config = dict(
    n_layer=14,
    d_model=640,
    n_head=10,
    n_kv_head=10,
    head_dim=64,
    d_mlp=1280,
    vocab_size=8281,
    activation='gelu',
    norm='layernorm',
    norm_place='pre',
    norm_eps=1e-05,
    positions='alibi',
    qk_norm=False,
    attn_scale=0.125,
    bias='all',
    tie_embeddings=True,
    parallel_block=False,
    init='uniform',
    init_std_qkv=0.0219,
    init_std_o=0.0219,
    init_std_up=0.0219,
    init_std_down=0.0155,
    optimizer='muon_variant',
    lr=0.0121,
    weight_decay=0.0098,
    lr_head=0.00453,
    grad_clip=1.0,
    warmup_steps=200,
    schedule='wsd',
    decay_fraction=0.71,
    decay_shape='linear',
    final_lr_fraction=0.05,
    batch_tokens=131072,
    seq_len=1024,
    doc_mask=True,
    train_tokens=1261000000,
    steps=9621,
    dataset='wikipedia_en',
)
MLP neurons of a small language model. Each row is named by its layer, matrix (up: input weights) and neuron, and shows model dimensions 80-271. Each number is 128 + 24 x the weight over its row's rms, rounded and kept within 0 to 255. Numbers have three digits each.
Before each neuron's rows, "fires on" lists the tokens most often at its 100 highest values on Wikipedia text that the model never trained on.

fires on: " ==", "==", "\n", "y of"
L2.up1211:175124120154149106108142111135126135154108137140167143086140129144136083079127190170092117174153077153165132133147149143135122110096155127116110128169176094145150136178121136077136128162116145149138085149136150080103121164145145112092142112153146162165068115142109158106127124125098133135123114104099102148122117126155130121188118116130115161117115135091150158124148182168126108131159111139113123140104145099148162135101123125132089114105151110151117139117148171152117111161128152131100102143115110084148162125118116162144117112136142090083148144097142090106115126115147124132

fires on: ", ", " ", " February ", " April ", " September ", "ad"
L5.up639:180136144076091170102139132132165103080115111142101079153173116121096122144172121152152142124128131097151159110103162133124175140133091177102111115139133135130153165146145097149088106104154134096166098102136137112099133101117167132113117134123129121136108104114124136142138127138156102100147139192110146101137135130117156118107126155138095106161168137155126132149115197114124117135121138134087145108178123123136124083134170122128138139133126141161134167090124140134112165130110071092114143143155120080139116115071128082110149096126129161152133106132123099132146155131146127122

fires on: " |", " | ", " |  |", " included", " such as"
L5.up679:154139138075096106110102152138132122180080146103121111121139120120111170118160164139144153114107157112137097142129101141101131159106134167121173137110140125113117120098120136120111162146141119140133142093110078105182085142124145115110151136130187124132142080082115100194138131104103119164125100108089148110124140142163075125152121143127134094028112140159114107108111149133124168154156131152130096085116116148143157126107114154115123072151133137117175134153109137135145144148132123120113119133110120115135092117158139129093112156106169146132150076168125135125134130179154129105

fires on: " ==", "==", " built", " career==", "s=="
L3.up687:128107125123121073155136121126114119134148151093163104138120115133138126117090122159103123096135122138108112107133149136109122106121121097153127139155130138134124141145142114158153146124159145098159148121118107154111109105157114156112108163091095129119162184161109130113150119132145103113136123103175110129121154116127145175136124098132177154109114138126141128083163172089128128112118141085137093142140155118109135124149116146123129141142124156096084086160098099122097109153153153160144106128093087134126161123094140086168097187131140148130131150135113138137109087156116098166

fires on: " |", " |  |  |", " | .", " | ", "–", "1"
L3.up1259:168134148092084097117115106161109131102129154153081150166111149145065132103121147103130157110145136123131096061104108159128140140116136126147096123133148134114113099127117157111084158122150160110086094139111130144130147106154106147079110178102101114095165133087125121131140128114091136159112120086116170098135113127090075096141128136133110145168107130104111153123159165115140131096147121078081117101159102135143140120139123129116140094171141119128155156128133111126103149094160136137140109098171134123148137152136132112143086138149143126114130076153097119139130110125103084136

fires on: "ic", "at", "as", "ric", "it", "ag"
L4.up591:117155130138118172070140120179111144141127161066140137102133126113121123141144132156139131110108139119139130088131117141105097161120089096108102125122139168082169164113133148115132110182122172105114142126127156126127096139104131106166116103072116131127111125121099107158102101125128139141130139120148104088156159156151158134116122123172135150094088076143140129109144167135103140147165144136110097138115093133146116127154152137122140114111117108166134122139121143095153150076120155132145122114166144129101111126155100126137121115150151116152114143117143144104146129176114122101

fires on: " b", "ol", "et", "ect", "ort", "z"
L5.up1040:130112166113178116121118079142159126145114130134106160145129127138097126161143109153147109123149114103118099109125143070125141144126121092147153087145108130090109062127101134075129095110104148126154114174125124158123071121100068091090133141135094183141172143137170121077140115140140144139132154159116124122150123119145101165120133151147132114201101158125095143149118160149124160112135087132141164142091146151156115147108140133116180164091123147116141142130157111130146126118120115112138103117094122174125153144148107135090080128114151145156100116110135132128129126101144123138

fires on: " | ", "; ", "1"
L2.up615:137114122112078115084115141135112198095099140172118132167150135118166128138116176178104141131140119159137093117120131084095132133099119119176105112120141126116153094141103142127127130128160140106115139103148113142149116148112115148117127154071170121162151111122149089151132132131084153143092125155138112070140134087126135159116119137116101088152161098127132115127140128109094098112094156118076163099134109116170150137125148104137130124138132140107099136159123180141082167131137125131161123113116106112091120117093114106116140071119130183119138087135095175145118144122131096118

fires on: "==", " ==", "s==", " career==", "==="
L2.up530:125133202131148122141132159107096165116131116100125145084109144146135104105141105145143092125157141120122077162123123126126114147103100102141136122090118129136142095118117121079206125101120171109145074126082145105089137142127104145126123114201065106075096130108162157135118133102095139116105125131102126148135116145151143141139159118174095172111143195091159107125164124119088155089086135082101141140124175110142110134129093152120118156105183096156112119119124137161125119122142151146099130111131126099127129129098119118124123141152174138133211179109143091139154142173145148160

fires on: "2", "1", "4", "5", "3", "7"
L3.up1135:120086117121139136101131116141115125117147139094114066106102125135126107137109151125146147149121117112161153163149156139084100156115128133117124128113159132172104118109108148124151134116120158157099144164128167134147143100126151099120137116152160092135118101132120136112134154134142127117155127126167129136166146109115137140109122109115125082161137144163093149137104146152101154084155121129111114110155156133118121132139154120106180108123095129131179158149115156151147089151142124175126128136084053115092185067106132132086131170118092165107125123106123141114121135112109125129

fires on: ")", "s", "\""
L9.up363:101141103094082138123110111140164137141114112068107152138159093120144131094160135109133151177096094136095102120118166111095115105123148092160130105131073124107146101124132106128133118112119124121129153128134168167129154118116121117122126157132123133134111132135119163140127161146126136134122107116174138125125133152097148144132140167147085195126113081141147142109102181130124140130131121136092099106131176134113080113143155121114137130150092137159132127118105089134155172129106135139152134130150083095135103140121115147108123132103156124114130087149122148143136152127130097101

fires on: "ar", " war", "arth", "r", "T"
L3.up234:170099101140127133133140113072076128157161124110130157151135130129088160143133104118107149092110141177157127129125134133092083127120092117141101141081130124123110115162130154128112147110131111143117140098180112120142124140085096132097131150153148136096167134179121158119136183125132122105153150076110100148110146116145113097118126126099123130118127133121119121153143115129159116135155170104129166070162136151107159175127184112148075154083136127138113110137134139127117179142165141162126109130127105143067139104122096148153163130092145106102131113096090156140143124143132131146

fires on: " |", ") |", " |  |"
L5.up1131:145105137134102099137122090112088120132155114164124132151147086082102112175133125152130122166187144141165129130123085149144116149119137144111106121110147128182112109108155139105081127110102093160104103110123142178111118136133148122106108112108147146129155131144146117142152160154110115104113133110127135160108091143132108140146073133180121108188087112101114178116164157088093117116121130114092128104129111147097142150140124157100128136105124168133112084139115141107069118115147115097095142118070096121156130098131110116121098153110148151102164140141140138135130121148158140130

fires on: "s", "t", "\"", "a", "z"
L4.up80:094089142103147163093090154134112134122123120124124098122130109045137120095146164120144145155122138149094118123120154122159157166094114072133136153107096096128155149108142139132085177100126087081147129086155134112142181192174124102148128164123096137140112153151119158148171126155142104125162129107142095123112149098131130135178126094128127164084139123102083138135133144124137164114165110168089162115088108139117156095096103136121156109145115135129175106139146123113139171141086143106124142109129124112079129149088146136126151154143134102164157136121139132104088105097110123094

fires on: "1", "2", "-", "3", "V"
L4.up887:105114104141136137160122139097104155127137147133114100106107157131177103119076132101139139105115158162124129168135144152112115117072110142094155123092138086162109132111146130115124089086133185100127119112119139109126159131122143121134128136141145113117133099114145138107141065110114146131166132181150147159109164129111183079142103184108158132109166146133125150128154128138105137161093145144144080092190140144113110111134110120099103129138139130191099122119105181140113036105146082154149133177123126116091141127138097121134132114124121158157084128112111151141114161146144136109

fires on: "ar", "r", "le", "l", "á", "ew"
L2.up256:188153121112147110177110057139124143145113142163161161132100112111122157145128101151131158079103131128098134078142161154129132187109090156134114125148147161131134123153118194141092138128157099131161126118118117133112108097112116100122082164136130152151121138125180127111136147123183164113155148106157126111121128141102134155133142210160105112077169136136088141137153126151141105125159143109134123155159157124104094130094125087105120116097131109131171124151133169089140103134146126137144123144089132130077145113140091150119108098092161093173089122157145173141126132132109130135

fires on: "–", "'", "or", "; ", "ad", "iv"
L3.up695:136127125157096149143109127082150097110126153141128149105125124157146111091159173129081139113118133123162115145113127126109103126102075149178140132094147120163133104106096129157123126140068181135104090130151149115110160112108122118153164151151171143131091105157139128098126109101099123102120100156149142132151127141116157117102111134122126121081123149136081129100127131137129102131173122177084129105109151140176132125139116114151155171155119126094119129134095102106114147130128116100121134128110094079106164103123154138130132109079142149116150102124114157144163134161082136082

fires on: " Re", "ound", "ob", " reb", "eg", "os"
L2.up879:103150162136097121140164108143152128155125146163121196097097096152144122135120107134118114148098153157119170150130167151124090130087172101175139107134147131124130070160110105115172114127087180166149113113097168102113130124125158178132125198120182171129154160148146104120114106169106126082131118139097161144123107085122142147123116084117092128088085121137100108126114071142142128117140123127175148121096110120130151145116136095098171153128137078133134114136131105111132123102089113126160121139132122113157154136110134118154111107097105123108098116108143107124135141140146150163

fires on: "l", "ph", "T", "ect", "et", "est"
L3.up1129:092171135102144080110158156102144100142150120118136141121121193124125115118170118099139080108152112108105104099109172120151131134162117113110092084133152091140097131122142104140153130155135099168128089124140105125077115111099103115149133151108117132147122124119142112127110161150115157089130158127121144131146084157157126118180148139143129109164134150191123107130154155144144139094096111136128127127112124138114120142128138165151140129153120107110156171105148129092137103144133119108147115100161154120145167140133120198137112114121126123132101105091119104133138151143140137153

fires on: "==", " ==", " career==", "===", "==Career==", "ing=="
L8.up129:162127080099153160157088174169108141106133100124111122148162135120123133107099130165139109072157103132155108135157141152082102167110141105141108108090107117114138073142131122135117094087102124142080143138131112174120106143108108145120150165135084135090131127102128102133157102088087120104133105126143137142103154153165154150131118109121154159121174129142161105115189134104072147145123178103123123171088159101129151117147086116106119156162191124098112164124129175143138091130110133127134090116149106080084156107091140161135117112172153127100163141123085161159136152154135152070

fires on: " Ch", "ach", "ch", " fl", " ch", "ech"
L8.up574:117140155158113130081115103150123144109128134145126108099092097128126083115173157160131102092166129143121134124092163123156159128130128107105157116113127105131114163124137120118098153150124150084132121127149100135108152108158110129156135127120121117146143138151123109109162122101091098127095133094098120111117097173128126111077151129135163098086132137097133134086158097131082165129122140108163144116109136142133113136134132135148109167139151144162128140136127101156133122123136163158112132168109135115099183091099179116148133101147122119130130133055135130095152204130107164085

fires on: "um", " Ch", " ch", "uk", "E"
L8.up1036:114115136162171153080134130155128127125165153190133140116137095138159134106129139113086151176131139113120116164108131116163118131131091135173109101113158110145131150157098140125106146117129112122125131132147117131121107120123126106112092125138111110149156140114157107139120118123125119135086131142113118129113131137105174165107121125095134143139097150124156117107151144111053103140136138118138104096147174150129132127093126108184113141083115128113134124098139123067173141163132139142096091125134089136145094108116128147133130120157138118152109087113152117121120176161137152092

fires on: " |", " |  |  |", " | T", ":", " |  |", "):"
L4.up959:148136173124097054154122119126101130101183113110128120155134112198153137163118122112159166107145116186145123149135118168100133170099136169132141125125120132126119099118137165112115158105143133142106140124103123130112115113104107122112133116109135122116116162129181070118148109106140123146121123123130141086152137149150121113132164167150138150160097124142124141087148143094117090130122134095091106120097095164116100135153125127105133108098150117118151167161121088136138121088145122142105148156130146114159168130155131156156082153170137159135146158136134145082126117160134124116

fires on: " | ", "1", "2", " C", " T", " H"
L4.up166:148111131146158103170114150141149084112118119154075145149145114131154185168136158139135139139097098087103137150118138137151160096127108130112138104169133126130087123104136146087143120117112144107099119143142085130157164120100150114116132120130106116134167146137123119124124163160132109163125137133190122111091148163137152131144093122150133130177119145090141134109094153147118130133149129118097119091111143145163111131132116101112116145128135119113134157143143108084139120123147130151151149134118146149074141146132113126099123137137076151099148133150135099080146124106169136109

fires on: " |  |", "ot", " \\", " |", " % |"
L5.up1056:080141118138114116124118133127089113132168128183157131098148148169115095122122154169116116141085143125110064142154093150097113162173079107102134140138176139103110141121130148114129136133121127132140137122137140124157134176121084127131126096102131150069138109144151110123118130183125107160132138120121147113150140114152098148129108117119104137080095110112136102111144120133157108137138147146140169127114106147160129155117089139116141072173110137192128142123139125113157171108130114093103097170117174139149159115139116120127093147143179112134132135175121130157124160147176120156

fires on: " | ", " |  |", "0", " |", " | N/A", " |  |  |"
L4.up1133:134133141098115086141155116151099100106113147126089134153108128135110133141112130069145193121143112134114112129112070138134090130107088150111107112140132155128060106118132151116137155105156151114108129131139146148103138128141100164116098139145078130113131168117142097114122136107100126137082109147128156087127118133139140080158139088118116139181074088110132160153144194122135148158127162082111133091175159141109118143107145127094147102131115109129157152163169119090118086130197124153135134121112114131128178127147116097125127163073117127123098148141091176089147126159131100159

fires on: "et", "ar", "te", "el", "go", "ag"
L5.up761:176134160090144125091122125132147080098156160087147142107122106143107107108130141112116128112118111160101134144111095142132103108155105098093138114114127151110093147126145139115176124147130144097146141167079138140144096109127101153128141126132111097106140121109095164171093162102107111127127131120137090132062111103126125150117119128146153160116145129151147117097135143140147105114073108147106164148127100148135125107126116133128119131118174140098113151113124119122106164143098111131144124109135120129145189182129098176101102119118138173157144121134156091140154132148141136107

fires on: " |  |", " |  |  |", " | .", "; A"
L4.up813:123154128105127078162172123117164098110115123130114140124148132150129153151100134097142163128173125133116129136084092124148136135105099101185153109157116130146108162090115135164127142117149147129070118111131140129114151125135148158126142161164104128091160104118088143119166123105120162115115151094152133120166094111121092098162140114122144119187129132154136158146167162123133134103155074106115131090183131123122126139148110064107128107138098148111125134137111133122115104112159139122133116114140169102157161089152118106135071150165100140105135115124128173127146139095166129118